MLP neurons of a small language model. Each row is named by its layer, matrix (gate and up: input weights) and neuron, and shows model dimensions 48-143. Each number is 500 + 40 x the weight over its row's rms, rounded and kept within 0 to 999. Numbers have three digits each. A neuron's up and down rows have the sign that makes its largest values positive.
A block is one neuron, or neurons of one layer that tend to fire together. After each block is what it responds to, as a language model described it from the Wikipedia text at the highest values.

L6.gate1329:445465457443519515527498487468476553453547536525455512475529525525439535553458467555521445488522503469484531501509475421393472561465507447493540449461488461536591542434463558500465467487475508525420555570519509527552434571494476437547506572476501469539523493584483479417481497484512539509
L6.up1329:533562494453514548520516457484513521511455484499525470440458399491441438541510491476501510508508522443517517490547480540478539525502566522507546486574494583533441452473500480444571544491535429455475468504453520504524435624481503476514519544513524452476499546426508467484574510517485480517
L6.gate1485:492515412441535464467485514513501522593524477471540496492469464544479563451485463560440385462510547512466526494535514522563514502520541510490547489478423541470556454489504441453525395454517540491510496544539506475580502500477558537502611448471459521543477471496553440486475487541456561552
L6.up1485:542535498493488484470526474522450533561525518489517520547471524505478501482496492489511462495514537585388498504502534507545517565495513517494527553534469528557548438464547479443453514506526504553508487519448498511483472536426512581486612470507474473502526479482552492507489410524475498574
Place/club name endings. Final word-piece completing a place or football-club name, mostly in sports tables and squad lists (Doncast-er, Black-pool, Shang-hai); occasionally endings of other words (wat-ers, bund-led).

L5.gate116:565468518473514500477527475414466459485541452533389551515494532587538438479480504440495498493541475406496467396475510524455539493435552468488432492559571468469483552452552400447492522496529494522465406551519494421531520566512563470481451500552493468498478495425489528537474514547464531408
L5.up116:519520531423419453537563430541469528540495534493496469537497559543576474486484454513500539551480523435509503573463576462471526546486441480479568569445545467517507487414452467481502578542483499517431446490474489468492438518509496473500476543534477566512535512472559445514517537510571529523
L5.gate407:548497463510527503525508492475431469548468524521485481427460503581554489580486521494506546496512577507440555455517487403437491579513447431460513550553441470515476502465519439466560491581479473533533449478522475510512501509500502482537530484517429556485572583474461528506528539518495551494
L5.up407:521401508512490576496541471539456468429473539490477510510498486471561476463463491440518515550477453472485509468459504514493550465409504517483449492493467532468508456488547499488464495470524499490438548472531509451466497527497490431494512459523422488459468541444577450540505543508522474467
L5.gate442:549508438551515520505566563510447514491572516566470447499513495557508546460493514466432515505505589555531523456485563411488501539514458547494581415561495515524494485393498508481486542529484494567514472587560481436580471526491604498533510447452513451541476466452470479552480518515542517488
L5.up442:550426540536573489479528549543443491485490488518497520507480495529518487452490498438504638497520504487465469422496532466444489522470512478497435457565473456505521493439553488463453525505535436492427501528532506423542557510523540537526535531472517424463551487461510476511514485605511512460
L5.gate587:478458513548532414504541493486488573563472518549538455436474521486480533522505474518472451530434463520494568427432480450472598487490449524561525534471522512487525530484556444468502544586561508482456478423493464511563505578496534443590478550474506548503479562494417473534496490564466533488
L5.up587:498441527459518490488511463512445413536529516533474581527475527489462487495539499487452498541548526523465528528478555567478496497468392486481529430482552489511534517475454527474483563502569584491515455533507534476522495505515467461455467563482431563442436505519577471523511523482533500480
L5.gate588:495548503533494568519526571503498519434544537532518582590528524473495546522468437535483448436456567456497449583480430478515548480531431504449487518487604528528464477458517460551481435594511505522445551457498530468485492556534455528530498491500542488466515442502462456450549587586486510457
L5.up588:550574554492524467528550537471517484545504443525580488559454498433542517517475394547525495478479519462508443517450487530480488457500497508441486548502569504504443463462543466532526436519558519516447505437513516562456457576514510575458552525515489442502526438480538472489533524566491530503
L5.gate721:490455477491456512514539502529469446596475496530485482440541580470465491474457538495435510503574510488490474549458574510525537505496455460424531514514543537535455579496518529539440474520501462507530458472533496578544466467531447467589506513496478470502480455502530434558520472473561556492
L5.up721:587548435512516550506515522518590432507431511551426477486462483510572501484464426478500518467449523468540542471523506480441510485440502494534493552546490521523507513512536500484505491490471552511468472473506495524553502497523537485522415486469491514562550561540499474578580541440436488452
L5.gate753:497538533542429486474522467486499501492467499494500508560517493588479417525529517538479544538520498493560472469461520464476531538483494466531533468517520470507489517471467459494495497498489474539400457485568508517560466514479550516542521509445370486468508433423565501514472399550477492521
L5.up753:545467553564454498442489571505425511467525525448496562477502517537449426515471588450547516508570434432468447472472542576466554573456500484486542484440495564495495529491544511489465487479500471482497501437522505422491512542538459459541547563451458428429489529426472455532516487498494465471
L5.gate1026:458481293506519550489494467533452522565465524511512472557462477491504541484481503540474463464420488477549523509511536453495561460527528504474539573523552556470517458487471460537505514408592487513445498533525499496535419514508543475546532417492532553562451491478511505506528566493559519509
L5.up1026:532497497507513546483474455506508521524474528538545480497469478618494414501515559470498514528511543531483518603499494584464542550484488509415520450507473505485478489440540462475481467482495498511505456503528477498528476481586510511634464566510472552499503429471495471536469504481466584467
Name-final word pieces. Final word piece that completes a split word, mostly given names before a surname in tables and lists, such as Judi-th, D-ana, Brend-a, Cind-y; also Son-ata, Communic-ation.

L7.gate272:465460480519439484429518552505495553530540571454444477502511394525467478575470391433538520547472502439490494528421494477513577522527475509481502500460474477430497452491536431457486502465576524591443468553527485484496474558495472498511491545467474557523471475502490501511509547501434507535
L7.up272:491492489501518490531424504459490513571537504511458484492532467502519435448411492536460549489473517497433583484468505514530484516467592511541467501546453501515468492433539464523488466555534509494443511535477501402543535437463415483539461480462511534504479434470432551494476485489541557469
L7.gate549:540515595465500530419497496480499536536590556527506480529508460498450509454493446484483563525535568467463545469525507449475473432483476424537493506554511528521481533417474548490401542533460503468459529510547521444453466501475548573484586466485459505539417507520497487506448505474519471447
L7.up549:576495541479439498425487507537538556496548479526422521470468510567517488453543478451498587494506476510533490435489449451506520481444551514484503513526408511458507550520521469489588502411534492539539437517507491502463520491491516487504490537417495456510538495462467517563457481543535558460
L7.gate736:502509490455525467387473466499459539537518560526480484428540464471500480519508472402510547534502476457493517458481477445462465485447484555480513458536506516568538533446460473479542529436582507564459485465549497474487502436470562512519502524495537503536528507550451542575544471525504551497
L7.up736:463545538513514469513514541512523470570528517478560521475500457484526557462518486506482552532476559522525518494566543504470572463422545477539551524515490435444553445499508476481428508577419534494475580529525546513459567500494440464515438474532439568466526522446487461548470494518527544466
L7.gate1287:494512523524494520535551528565468470529494512501518441455552438546435535459487501488564496514506510458466560571470552541488467507532487462500461500550521471542479560460531441469486514540512494466538476485496472428500578485546586520487528443504491488451410477497539504525489386523524450487
L7.up1287:527445494518534471549480459491483511540518486526478533513518450510512523520475488540496542469546552500547443407615473550432521476544552442483521426524540421543521470449514431507499538534486480430445552491515533512465494533531526534477522511507473433467408581439528467486489582549494464478
First-name endings before surnames. Word-piece ends of personal first names, just before the surname, mostly in lists and results tables: T|y Griffin, Y|ury, Alek|sey, Rob|bie.

L7.gate177:469506453542473459498478523488491547505489505500529499448503539470490535576500506563524495554553606471449500490513475467504539534555496478443538496524475556488585475385435474537544475476479492432475511518439556494451491545486562438443527493404520535453494496421432459448478542452510539438
L7.up177:519502437516462433545472481485551411570464449519501529504507516501558455488511542579579478579495515508497475465559524532470468473493502589464513510522525536500500475478405540535445453524568485532473543538446529510468522494519558419498490551475445488452493440529460504500496515481468541478
L7.gate748:533514448516462438496561573501534495504472537507509528450519504520465453510549474562465488446553547481460531463491503453570444437434486530480503472391500525579529585450504407561448565524532509506585458529483514425533464529551476502515492520466459426592457532477450509561527535520495502509
L7.up748:496457511483581524483548448541543434459472489546501502462536449527525459509461477536562459434467533484520471478551434525508489493463486503493437446437545505526491496481462414506501485491510539524559538483490466455560528490504458556507516549498563462456508549445503471511547502504510482547
L7.gate924:484540537444561553529505524434444459474566514470554460496453547555484504524563467557501540514504541504477481485565519507507537457574527516561482472438457517490493478461436526546462504501491554534511545536468514543584500539489427468512482492501433529480484477515552531530543529475423572592
L7.up924:479514552425524510442517534528448503586588462449487495548555501514496498484522490520533517626540559477538538484452527431492527483513555514518496563531373553505464418508518467541482463484523532523435457451478542540482529627534494490470430504577491494453522546538520558429476512577491553517
L7.gate1449:480463443515451446493485490495480524438502495517525500481568503492454504483498440593546505471541501483492539452567533492583481480507576480453511605482447579539491498493444503606493482456514411465510481509475487489478546496498583444408583523514423541435530482506441509498492462412494476470
L7.up1449:535502534471435530589505494456387493567605525466523471549442589509444519519428424589516496486455533478498485436508476462528484523490533453510536460487457551496492497515501538504501557530446520504526543408462460569480433506470429479465560519501502489540509435518503504587442528461531537467
Final digits of quantities. The last digit piece of a multi-digit count or statistic, such as 49-2 assists, 6,54-5 in vote tables, 2,34-2 people, plus "of" after quantity words (much of, number of).

L5.gate13:518435444456475472493533485408506532537534561446458595501448501574466470439442483455509511536558550500500514517529424482497526556534560524489479501510535540521530476447487540536476423492441464465567546497500479421547486515506474467477437425542518541520515493476471531514512556457419539453
L5.up13:488442482419502465453541480421504525533472495491466564478485503531470535473452495392509505490509525489475550548538552529525507555486449514509545496486496493474480423480517521442453471480469515477534558501456459487531505499556509505471454477530544505441439548435491488462530570555441456454
L5.gate34:564478553474472480504484464432537464478494574450508461470504492564526484502492557468567508494528472516528506450454493405563504508485457497507509484485462545519493505487466473483449532490439532487582529443438506489490482568556447469498469557496534462483519452475484489449567527483502482514
L5.up34:548494537518481463593474487525497484524445480560507512533551533436465491480512458492489455530524547462475447438517551548427472442460472499527530488515497482512550469509436516516553527459513435465470531558483494443453470495504496520553547475495557510501590497539489519534514566581562613442
L5.gate134:525464441475556467464527529525453486532511529551494446513509481511452402497532501558601534470497553479553473555464417446542512534533519464544440540475497558493528512554475483578517490528450497500577485520479512521502521484514498459458496460498460526517520523462430468491509451478553506515
L5.up134:540493531523425493551473504448539480500416513555540485523512555423414497587503490582512525446510490432476422451496469589472518487524466497532502504349453512552539512477476484594539477492515479458495473491524541516478513469477544478553509532533477469507569526486497506463488471480548528437
L5.gate268:507551435500462580532517494543529518475484480521513524432421471471574517557491493501502428549528519504482497539524499477477515484410482487517531559473428461536499548460460521479513489522524464480432529427497395526529457518506607487524515458518560542516510527462441478526487503415516481484
L5.up268:501474519509427477518548467458532480493538474501436490591496545499527553452504455447557545437584486486520495488430472490514506431535514514484561530455595558506528459492472468531422554484435536477498472505530497518450546487479495454501470533505492441472385503510532458487480571474515517494
L5.gate397:483435430461443518422462515566522521441500419529493485437593599503576491503453507481584415487538447533513511500433505522500546574504557483488571535474476524490499548563471535465483520461522531480543497493437493461516470479472617486509469477538480406508498542481540563529537499460472548524
L5.up397:515415479482511499496523576433520547538448515458537502455528421510436518533450436479485598485579495462501546472467498505487471503491544479577464551464489477589480405512528514539494521482449520453437520478438497477476516535515543464521524515553475559486536514430481444402572488564632470527
L5.gate421:511477493504513505496528483482503557443559589540486543513571619543455512504529412523519550528544462419524437476505440538513433531513466476543545485441482553553420550533485501507479457508478503461461459599416474498515555519511459493459504480444489482441528484497478528485487492474589510467
L5.up421:500451470466483477511471460455470464528528572529476500484492523528480573531516509534555527514492527439552480483533460495524459516485553508511467536525524507486551532463460384542491528542509530521552481466538510495497471492531512487526586499487404472439539520478468527536484402476474556478
L5.gate425:503475515529477531495521544508535544388428567517467529497443477527479568550482462577481532500503439550488524579499542447497542454485509448498542529455429462483549525519466450511473499469509517527533459493489560501431514474497548528610387497460557507500464511534455470482512513392601502455
L5.up425:455487443511489503546548481516544560524530489610558469478473476441539486522524439453590510464541514557548485593560514497559541443474408420542567529458451505492534471532573479492538515484468402492519497507471512496487501464475517463500463548501537541535506532566596521499462563557538506505
L5.gate814:442521519483546490467479517500469478483459467501475525512479525543523394517459416450443506530450435498497549554507454412484523489571477466494512497443492568518466516479460508484523482510483364538533430461429461459508462456496499458516512507479432470523550554446479496435568455448525569453
L5.up814:491494456425472443516539544449531542508485559492473477418447490554454563518469462571545470482565520532449504463538491575554490548549500473479564595486490528495476519512443481450453535494484580497475516499498487503529449564535463522524456465522460527519427510473435552509457484460520506453
Numeral endings; township words. Closing digits of multi-digit or decimal numbers before units or table pipes (2,553 mm, 0.41 |), plus municipal words like Township, County, City, town.

L7.gate153:429522542494449483474509488516414544496531518501521498507490496560428509533431486496463494515482470491497490372534530495453510529486499480543500500506548505503497535509425572580483541520487557474509496501491559456537485519469510554475593560482440557456519531447487413486494454509419531478
L7.up153:540520421522546508505515432531518531453458473553504521533475532454517532535490493454497536551484539492441484538454481462479449556491488561490466430497531358474528485434408503530487504520571550506495614477544573547497504485449464492431496480471525499447507562522512537455569509519459499519
L7.gate627:444522486528493559505533466525454559478527463470503497449509518458542546507436485500540465508501532526560538562570526519505595579468480464489522540581492523439489533486478541535501447518468525555573535502496525504524549494495513471453488427514539471530538522471477508439509560459505468526
L7.up627:507499457558540499452512490455564482435503443545484505512476508535461509516513431525408479532461486490479466474435531455607605541503484497471516533497489523481475525465512511521469430403517517440500504514541538539497533506469477511471544531466442508494571448460542535493522544559488490508
L7.gate877:454549487400493524552558508511509551470523449469446525549443460492429527555464435466548506456565504478573551500552482454480513485567506531496449544528536438510564455374516460521499472568537466450404518503574546416548479487548479459479504503455473504524454480484476527494455538494472429530
L7.up877:463492459449480470484511540529456543501412565448440475547527541488573514518519483516506526487489542383459502479501553572523528453511521521508492488491498462520494477474512445504531561485492503440476524481496507455484488438554499606486579482490532474498556437455491450551416464564506503551
L7.gate902:515574513512505499563484524445458480439510589517475419437508566528524439463400519552425533498458484475463501503533563420504516585558453487590492575600435506496463504514486512497582494482478490535504499521467517502516475571442429553497408515531442492485509448497482511560518496566529561513
L7.up902:471517535427496502536495530506558448561408504510509484417429474537481502459522512540550568534519547459515542499521499505527502446567566477492508476465531445536524499432536549485579548565488552488444508488533510398533490566462521597504492462532521518522473478421532533521492486470431426427
Proper-name completion tokens. The word or word piece completing a multi-part proper name, especially sports teams (Torquay United, Scarborough, Mets), also places like Aosta Valley and foreign-name fragments.

L5.gate205:515525468512494476499534537434468505479519544548503510454443517518509529457467442502466540487494509480469495414465546467531498522503461512504507498505531425537477496463517422518479501502495521510477407495537557404480475405455519456478553484425468536498505436487545555507520491590499516419
L5.up205:519455553479402470500535530503461616518463470490523462521501455520504445496480552509543520479430518471501483513471486501496526474550505521495472472507529433522474503482553420455447492575509531520515478540453470496517492465470514517525444537462466477482497561517476540416523562559511479488
L5.gate520:520462488467467478491481430500489476507623513563455505456518568517505520519525467532532514542532506539554405495532474510608480483516573434565540506497466501511532482432536483571441433551461520477448511506527490430556500492507467450541489518517487565487481445517522530456516555452539560508
L5.up520:438488463449574512442519472547471440507487474528482570486543463539473494490491494440541509449487502519561542518498471447591461435558507493530551446555379427488526494519567456490412444513480502464472526459485540443514558478592525489532501515549457469483437516519572498492587513540570490497
L5.gate608:553489508511471424483476461575519494579483464525473459479372497496522519482515430510518564507487513498480524454527530449443566577456493403476463500497463482543563428476475479513454506539469473461473507553511507499544508529471569569477489463478468538560476480476510506493480519584494547524
L5.up608:395527481529524502502487481520561514454487417495454598565502492530494583471516457479490483534479493526521453459508497487507511510505532503449521457547426459493533492523608488539468483444451613488486439523454553465535511547513494443490556512430505504511542533455538490496516483530531528613
L5.gate733:486470514456488516540474578566502535510526487520532536511539547511509493534501513523568444498476515487502531455506461440505478545402497540447503540491480470545549521429418563463427465514545479513524522439482446520490467547497488444496590421521483467502559470479556464417506511507500482529
L5.up733:552428486474483536529539546509536527491467481567545424557460446480476486447507496460426521468428461558566511520521513468464449533548580496532554473531426451472527509562526486491527538474517471510551441509506538491481488544524481431509476552526464533528426419482574491467487538506493501534
L5.gate815:448502511463560481482518500501458527567517538524532454498441485463539457464564470502523600448502507525496488577462493513504467457513511466531496501410556532549469487459512537526526499510523525476467494466510513532455471417495580546485468550440468539552487482550510400507516491544496473494
L5.up815:502479451458520486491443545514549513556476483490492522567487469493549499461429529519482443484521469445523528521490421423529505447532501495499500534506424488529479502453535484522570547554521534508559541485508590522507459534546520566519541514514497568505485517421512463552540547513529476455
L5.gate1010:520560498465447540486518483551539556552563541483537489541432515500435434516439476537550501551492517498453587523524420516461485596595585593559517564536525469506432506531469535540412530604520476538528571485473501443503457485504393560433578471474441500539549519501478518526520508442403467501
L5.up1010:524456460500411509473546466507494558484423378461469554461485489472535434496484500538514482527503504505439524550490521515471532489442514512545477454505489460496460523488534544549550554440468448461474557526472547476498455539497487523493492559482454506486571532535528436458463484475527533538
L5.gate1050:473541487452497485456525445509461546448532491539474547497463508560497512473412536520472451551500524475458500472563439407510454580592510492463490514487456456534496462459545469535446496534474506535547483555494604427541497547462505533482515474461449614534465528536479533447500541483432498525
L5.up1050:500461458456537538497607424475503532420565451548466564520541542570535575513487474474498526505564517496486411455451453490580451520548544505464519506441468496508529471507544490513461446507504436514535442532466581477491471560491557527497515481504433490497490506540548503486560567515438519467
L5.gate1332:466496515523484472522498520574475535528490515497528519458447476509458460474504491488501523518492535465490556619513547482492447609560532535480540435504485425491467455525499528515444490526557450518543531466530472497507459512488520528426534518437448517572439559511514505501502475508465488524
L5.up1332:505481460477493523483493463454430552513549486460464524557566511461493545546475436488529500497462512455450460508520425463462596513526504514473503485470513490505508577516513495478419525530499507485492454503488463426465406471531499557524494505466509444468506540546458501517519533451426488528
Sports team place names. Place-name tokens or their last word pieces naming a sports team or club in sports articles, e.g. Solihull, Leeds, Vancouver, Portsmouth, Oakland.

L5.gate630:497579494551514451583467527448509566480490444514509485411491522473496507473472473489446496501465580520526444497448478527528536464467488520504497458508555496459474477486504528436418459564469488475492558520498484518537439507559465458536552478525560480520547529488483492505517442517493550515
L5.up630:492505511470506470523480546436512571521463529458466532511501448486533516533494600387494550509462483548425585480469568513528508564493533566483541508571460495441533540483457525484474479558483555450407522496547547497503489541468534518508484594498454487525522478535515586489481493518496548462
L5.gate727:467496443496605447476527501510512486493492526494472507527464517495421551516495556481445508591478459462575438485572509452492565542486445475573477532534528500485580541515559491521525522471454437510490486449491564461496525510442478492577490465393476495434512472492517521509512455488467517553
L5.up727:468444482473468482546482443492456413488467532522547480513455531450480543450532484446431570486488478531502490555439547440499433487522519551587441512488524489513479515475531460496454457581568510431521462483516493472422478506497498489462466448471484533511516488483468565469548509525495491555
L5.gate939:434499465571449541548472528545421523493454507513564493411515605545466486515459449487563466493451522439511477511541482399505492517559533524491571531557531483523508487465480549475505563474448566536474492459532510462509482533489475477567520508559446465517471549410496502471523501515489549495
L5.up939:452515521525559523529488525482468495506501549570501482493467544494486547474491517473522561526562533537424527397455522449455475579467532511551464509534447551448507511502478532486528476473522540470513482478498538468523504593490440525475639503488490397505480538476564548510491504527537455510
L5.gate1048:473561446525467445432513436486410544461510539476538465472554485434510556468491516527519524568496502440495435525508523569476443550486433430493559487408520477571450503462457519511447501478454465447489495580568432565532443484537539534541509523445487474558427489499440409510441480465561543505
L5.up1048:416596554494574487503546583544436551476380490589476473409532490571462471468442509498451471498475540422539558431492521435383533515428502507494485472495430475506399466449483492512472538460561591515503493523521488497539487542549508535476497462528497465542459529439530473520464508560507486495
L5.gate1051:455523496488498459540427446484504529477536506528491472473482420548486477493508473434558478532543535514479526462539534502515440466582499571472550461513564495509520475470502494492458491448431475469478433523551505501470482479451483502547536500475534468557520496423487400544427487528488495524
L5.up1051:467555572418519550524451469524533505454512502485442513491484505542500486485493510469535514445526499447457468438444463493428446487525575468549499518448538483480501515502474454493505469465548502492481459547519480482508556529517470506530566521495522437452403491459565432533425489572522482500
L5.gate1376:535558571439492476438487506542387509458529446497563462454487597502464508526515547508474506484457582479498484484536495507480506457501523547463552548483559517493454477458485436506481517452518476466536530546461505503498425557521492491449521433489390443571510479488472497534491519492460549515
L5.up1376:462475531450502550455431536442550544476463433484463542559401552518556501507471477455516589473452521455469485467499506555499453492503519555468454496500452577554495479516509548479454542526437526490460376449549441500482495491452542459541479507491475511554519497521472466469467542578449529553
L5.gate1416:473413531540493511464498497483503494467513538525569491516576513450381480506471469518537441480494515533529527503563533467488480480487553449485539507474471546517513443521516536535489544515515451510563483520481486495488511568489427483506518432539444521509506481508529478452499525457487442536
L5.up1416:478436508490555524457464438485616548448472487485509456534442489466503450416527468474541522447435522533479512455460508509550506459474505500477463514462490572501527448464430538521463545446474529472513544458519523472558495479518472526477503517582484546477489485511456451445464572506452495536
L5.gate1452:514503470533471486482461458460469537473525445467598505451464502441551504453489533498490500513451462537544517484455470524470537508492491541516530498603528502495549519497581480517459493519517530571465479444526519528501488572449494471464482506440497542543453491502497532497480503537409492452
L5.up1452:519514489488531466480483578456500512475472379515479526473477516481528493549492533457486502490527486486463550514458500584573536517493457443421517475470589456490499545443453469436425508482495572492489454451403475518496493546461455556518468478519490460470498481472521446433499521529475497504
Word "place" and tables. Mostly the word "place", as in "third place" in medal tables, "a place in the team", "census-designated place", "take place"; also name endings and year dashes in tables.

L7.gate260:503466464491532529482458485469534493480556489568536510474565518418559532439513481572454496470507508499522510591532559488479520469475539543492471461544525559495454516462506418522526486461536515525526495530439510567471513469398560528548539473521507431507477513537512565497454481529501566514
L7.up260:487500484454527548568545564545434425535504519531472462463543567479443534493523562572505501405543465506545462504547461381563507559486547553515498476550458474524491507502494500461492522549537451418517428423513464475432510521436496541457488483487529422516550543468515447532501467526480492533
L7.gate496:468538465530530523549486463503526494567400507562513470506426560506520488448563403484454477554536526546549460484474441463489503457457530580463533463552575464571500523445521478600466499503475446513583486533474516487612502540453504516488510494409489463515535506467421503519506495543516516580
L7.up496:459542430370494458498514522510504498506466528418499555512525521524459547443509437546492461486479518558444423425454477545486518464459448563401458581513486489417550519493593582550469506557450527498481465490569507575431471505436555529547479455506471418514536576508548597577585504545508505612
L7.gate1015:493518469545398519504479464489543474468465566548413487478484589531497514465555411469575526554508533439482503464468484544528485476539516499514483531483532554517438525469446445486534482470517538552464473499525521526552480473458481427508551472481581466506441536443522549457527405472515541535
L7.up1015:415470550533557444533469509449492535390470454477460483481543476534532512484496497497471545498464520458476472556538510494554468485537512460425486518508540458526471498491558453512556508501512485527571494492495523561447432516475512534432533473543560487533551526486500473477519494599502519499
L7.gate1257:449545480517483491437543575467461492496510441491518424451514531504483523493454495509529457471477512499559474466470497520539507538473563471523459502458508527494463453523527493575533493536501518608530512455465473526517575547524501492427493485425467414461528539498472540415504512549490528492
L7.up1257:551507423482440535422558548493514503548468482489459462474471504407514500500532474393459477567488487497472536456505408431457545570498499461511472543480488576548573505494476490516438518525458548507472472583631521552420469496511458515552572489488520506487490481506579444531542457572508473505
Award categories and placings. Mid-phrase words inside award category names and competition placings, e.g. Best Actress in a, joint third place, placed 8th, plus number parts like 10,000.

L6.gate653:493481464537427503516525469467462500486590481539503486438442500553552480545550509496524483568557547528499506492496482454527517502490442479413567461440535498534531514445476439499455552527482489529489523435566474496489439597510489476523504470480505524509460583427498521440488485487464546542
L6.up653:515481488503503464501540518521537495458528515557490493475493551588496440484514467475565536580503477448526486442495519520454479538526473456517443440393489470510521541442502496438423545521533495482426494482526450468513437485478538502491493504453451515499463556462479505526415497544483497483
L6.gate747:513538463504461536501553448509498533512483503503497547507436612475527499476556527532424487546476482553463507446580448427497507532505446445554515632495460426534478481452457470505471536454548543511462499483505486483507452453438526452555529534526467511534518514455464505443455470550533528549
L6.up747:478526414482504556473484453556454455490489467537439548561490490530534501460523541505475498516573429539461510435463497503511441491507465473433525467372517476541510527537513538448490526462526518502510552464447439557507489484476519457543446443532505443488446554468456486485532397490502510477
First-name endings. Final piece of a given name before a surname, such as Elisab-eth, Luc-y, Jess-ica, and some inner words of multiword names like West Ham.